From a checkpoint of a small transformer trained on Wikipedia.
Architecture: LayerNorm before each block, tied embeddings.
MLP neurons of a small language model. Each row is named by its layer, matrix (up: input weights) and neuron, and shows model dimensions 0-127. Each number is 500 + 50 x the weight over its row's rms, rounded and kept within 0 to 999. Numbers have three digits each.
Before each neuron's rows, "fires in" lists the words (lower case) most often at its 100 highest values on Wikipedia text that the model never trained on.

fires in: "had", "first", "least", "last", "only"
L6.up118:549549437445425532449521472459575526501565509490485525485388539490491561508416407493556539505615482437493561450520572458544470449482426582582459452503501527457475460474543511543468536495421399451473563499411541434454570581551509455680500433570534553505564499613498530584656521552481515432508538493595485600446456426471544478504506512496496384492449514466510534429454475473519488475430

fires in: "by", "known", "can", "may", "such", "found"
L5.up596:507508492529493389508558476507434558504497493411388472429486466511512506518546501493520535508455514507520488478514508626505466494478429496416555514465553568563451517576499507441563373447513476446471564539467495523549606460462524578441474424480400497521449632537510544512608539560588477480519580474448550506461548391425440472516611432537451534537587497534463503546519431520504556502489

fires in: "as", "on", "was", "being", "by"
L7.up707:508429467483490423571463582489527470512510506519544466533467479518541503543551410444522491476537506460565432472492557534534405488576473565478525522502434529538504559467566493417460614495486469502558415556450579492439466536520534422528579489503513452475586484566497460428596448514539550412588533548588488519515427410468500456465489426498415519577492486506479469507413479541523529502449

fires in: "of", "many", "no", "both", "two"
L5.up441:547496462566460534539420602479615454513439527494527530471471524572445548487393477488502527521560473495456520504545556456556491510472515516438553497564475530461486602527529477560587471513507494506524590422393442435539500462540428495482613470499552520569538546470598501501460532544521466478530520473523508464511513514565507427527416462557471428509427550587473574508512456436457514454453

fires in: "of", "in", "n", "least"
L7.up689:451545513491533564562442555479538513607443549530601478496562418478565478454486535440488557594497455432503505439470480512501549499572483454568529522477492489510539470559515508551480612510544554518502479453490487607531506565500498472471458485477424475530440502462486420432590533538581519468527466482416472543383468503459497476517472447460454478509442502493402528498423471513533536475474

fires in: "the", "vladimir", "an"
L6.up539:445573499544366418448595514513547584408427455489524467533519473541486444542483522509436476505542467529443522522428514433508509517463479468395485556492552571505510558510482449565500484501461565467513503580560466360535484528479543481451448532534514515478514513519498506554581469492426544558456580570503505533457437505511582641511548469405510527512455573463546612541481517506548424577503

fires in: "is", "has", "are", "can", "may", "does"
L7.up647:443440518493469460470464492372520379555558454478546439434406603592453527447520485529544540409417425482462523504444447523489563496561521550435452467472532570417568549522408520429494470467496528479523576587447576548518472449539441508535541547513448529463508575508494435536483434501496533509575501523510555451533524448491491479474469453452411464533483513563467573509603531508610597520557

fires in: "a"
L2.up95:547525523462442413512543558421491466506489513469462447486528537489437455502477466567452480505559548513525452583436500487495492476439546540575477603535472525546530523370523541482508452619490457495510584476425521498478502498503539485450522405549438520528487318530406568504378537554488557437474585512437498516505558546421441427447530483531514539554515431497481553442475466439484518692496

fires in: "in"
L5.up533:499574513456414535525517496488661483528461470488509437505461500521494550498561502497489561451505544602476566560476387534433519501517519481557485452579524489492492508538442426469496561445565496480520483512497547458599513580496482498471425461542492595481465532554521518439473453574562497477378449551545609472511552490500466589465589498612481431464491508540474354482421511495536509450474

fires in: "first", "last", "final", "only", "second"
L5.up634:538523508518457478531416443512482407501505581469432437429419466579506386471448579470482516555441520487542510597471597501524520484475494452494559480488435476494524515560548512539542507404391579569455483430495500572479539414536568541472530503516496415521418473483545488461550519542479595544508464566518511556523490554607464540408448496600521454524428486414392534474504526439488485520493

fires in: "were", "an", "are", "was", "of"
L7.up404:539522449554520458500512480430556499394456456436510432552496550497518513505509494472519415578529490468489445500448509414482521413501377549509411502532556508468559630512557450492474510507540578440515545499464585460541591438527621479456589430491398461550511497489482451427556463433444458529419521524542559515534423583412568461622423550535443528584530500512524567504495486475541437492505

fires in: "was", "is", "be", "remained", "s"
L5.up629:530435480520496514578580546455599459462487555576439473487446540533523463455521538468564471474571525550466614544485468489569450583537487456529467413443504471409452525457548485407440508435489463484495506562478545419466475547570542445577494472462463404516435516613494410507529499564526458445394546506525503393378505571474620586483535528530569528467504513508565413552531514453478540547496

fires in: "and", "but", "while"
L2.up278:512501522410590448568462480481478462585524469638546519489541509492495467625414500531618511523440507545373502515527501557502562514563417428560586493465571490551544535514447491463523523476417421542488495551511564470530453468486599555534564566485436524515519491524440528536440552560403509472447596479419482539496426533509487451387584459513478496532420499530415504624504496534504578513436

fires in: "on"
L5.up489:476528393480461501513505475531472479511585502566452490540466430536571561443473570512601495411390443437482513439523539541452511499490476491509505435566462573512506456531487503396437476535565448465461567466508536533538467468506565533448402417480421533464459514545560531517483461532515533468627481534439652425518533426510466486480553562455500386418458568563439545521569519530521517499456

fires in: "0", "2", "united", "gl", "regiment", "who"
L6.up744:529562513446526520458549592456494541613476527469593535526522468476555430501548427521514446621412488504407550494401547452520582574477501482470454479580535452425476554437504481477500548462500516404507546587586564563450464549456456417557494512543503412478498544516552493515528529547434526467509505468536476445538427481499483503510552500518543516569524592559482558465401536371560496479521

fires in: "was", "although", "had"
L6.up9:575552457470574629557481573473505474508526523574386532531491509500440527457486491482498506537553487505470444492466447492515501489517504591491462546432421545419478455550452445458535509536521499486433430520477489552513464472506553482563464533587497440482581478540473457447525440510533471476457392575526485549462546582433534526505567433479559488485407496488417654546410489517487404524564

fires in: "has", "had", "and", "having"
L5.up649:470467523565572502466419457474535573564461486499488528609636546455546600460457499590576412500550471452495512553484425508579555555605516445491464468569475493498526511506480526506462548473578460526433575565461460443525427530511541452545461610514532484497567467456540608518492518493483525440500589474427482391443459474469506432514506452538518434510383521591476516535531430466567595550435

fires in: "on", "of", "the", "donnelly", "born"
L2.up259:492566450526464503554494536494486585464478533515450437513551538551529430501457454527578495502504486454397500386513555471526474490582484490408518472563575580439456399497458609579455447486482459547499528558474531571509535505504506480422454427480410423471593481517442606504472507549528537525592576494513461472543455488510441497422485533591479508514474521509520518487562420507540544533505

fires in: "0", "1"
L6.up602:487512580469487406443565505550505444520500444415463529529540456580541483437540461478443443570440415533491553553494477467498460545531558496486483449529409494473559502491587436504478541447515488539572578451490485524485490475535463485531524462429470495518550519535598480424444611504483552510437551486448490451575512398539485502556508507478522480478441416421457484537453487532452455544578

fires in: "has", "had", "have"
L7.up363:550451390541501582485421428471569449518529514551525493492475450468468498538519520521447476470446526399458554498459568477461580468508507507519524463460547633392398580468555458524578500451443483480400514570495606563561473545476604517489509478476436522441525513481632545530424499440488518505521510492486436474482521470476367455542508479505549528449464534524527537479479533527472530551496

fires in: "of", "from", "and", "thus", "1"
L5.up716:424559559495495583597497339522556587397461465545458437520500411463424490439520548420522535509461410591530523538459494526541511550574531490453508472475562506427535590444490450500488428479525496535494487577475591550581495549509571514576570429471493494553533567460401505435528524525424481531497474509507464404521461557613573521483572541452510495496465485567520444478459510471512487475428

fires in: "became", "as", "was", "remained", "been", "become"
L2.up58:516533491505436463512526549494447534532524557511555555603615446534429432447611406606488467488539525440544502516498479424569485536597535595589496496437423632499441533541497521480470527536517420483474526504488443405559454567541566503637540514526490492517448427464578521536487490528502456571457481484524541507465596477484442404451546460425494544495498496420577456573488537414468540584454

fires in: "the", "its", "s"
L6.up512:506435442562525513526527517490581498425479425489451586542557582513432390527519581467459544514481505545552477553464559578522502565459470517459432541496489519527465509394532481563520506466493529531544508545509495464418476504481557451486498402533402524485491524387488389438498527560510337636481429503448561466514522520461490513610542463602503452441475490463527508589486536468550468583535

fires in: "that", "the", "this", "which", "what"
L5.up302:467550581449515505609526492592590420486521536576370513561579416498464440458426439556558484602419509539486511519534545436454468440468415536475514491519584568570459495500499487505512442526407554458624469535368469450493515473474470472513507510431565468503538547466547514482583435528569549452472496522483534465476458482514443449474494418414544453445448544524504544483444437510486491517525

fires in: "of", "be", "twenty"
L2.up592:477563483511456569557448517436533440465486411520442506587565477495481483515578542468507465505603441495603488431504588477520501510523394545400503467439390511451468522426532531476513533459481517539423567518491537472552446544557498473464501445500509541563566421469650470579453492510522507567482444473495472476456507587489521347499434508500445503486473412534479532567524453479580543486631

fires in: "two", "three", "of", "four", "one"
L2.up154:461561510472477517593510509452498514508596445448459484465560484490409565521458433489476400509547474507470417589560581599506524470426484446553536490487495518476540555446485526504570557481505386585518590430490545541530485534476579475501552465546478514472566491455502566503499498454530536516463422527556468513355499480443403483502517529497497542443444432497547526502498379468483569540512

fires in: "7", "0", "5", "4", "8", "9"
L2.up660:559579558528426545508456578456502489504409517463456606546486486504482461476571514570492463476496527481452551495499362495554491523495522550429546570562533551459432516519474562531532528474477458485442530458554446578515491447545546471533485486514460515398480544466611542557345478526495468531430491462493583512536561555454567473461582514520494463431540542451540447427478578461594476446485

fires in: "were", "are", "chapter"
L7.up106:460620450479540557480503522501567480538498488428602518546566426444447489524491489492476461450505509466518505496537462582491481523417489457437407471552373436482545470515403425459566487458561492518467512391485484467598552524491458406580535563514608524500408478479439519447540408503526559505593549494485539429560430428492475495404508553463407478570490619471529487559500509434538516580442

fires in: "known", "some", "such", "well"
L5.up14:477509446655455407575579505555531520489475491459512539496486469518441443497537479462490564445546505483593511484488430556489532461474413464497485554574422531466463590571540432457450499514526549514455513472399515477427496432579459558434582443535447474474468587507523560552510533522590471611537487468487570567499464591538409477515519445536486573469471502523514584472401454617507549487377

fires in: "first", "s", "former", "its", "only", "original"
L7.up371:566467505516494494474547497568408535516587405545522485489474544590514527492567507473525612493449468568503449441525561507522586514484515479491437493513551546458454555503472360531507570467390592518563446484415527564468478534519531377528513523544547375494489527413496464455489472466492492578517475557471552541522484572512447498492491399567454537527492531471557434518548548501482514528342

fires in: "as", "and", "or", "demographics"
L6.up469:473437558467502480523531540557545516532465526490592526570535452538511486546476532496584406513417402493517515519463460644530468594540474468514566481505618471461572410469507414489419512492469569540496423602430572449479474476538540523414471516486453492464438556499552526467494513566591552555500481424387431572502498592524487544496484522521504577471530411474495444515459528494457434457476

fires in: "as", "where", "what"
L7.up86:536490532419463550583425455484407491514477526486528421575532384550434599529443573438561530557556481539490401484549550548455452523544492567504497473507549522423419536452499603489555522575484529557482457486456523557543497526505418582506506575460508490446511479443548508521514531472466558545441501468504599435449455525563469497538497513468445462533480470480559545647499513476561468333491

fires in: "on", "take", "for"
L5.up724:581489497507405540443430569481541470564488513561541535502586544531490520491533535484543498521539405419610486519400520564462440490499419520559500415478561573510544503438541436476471580500492467547614482533530534488490489478500512507505503451474449476479579503511447526461446425414437525431442535499425543444527494497533469444493531551521565556488487386503434522572540490554467448483488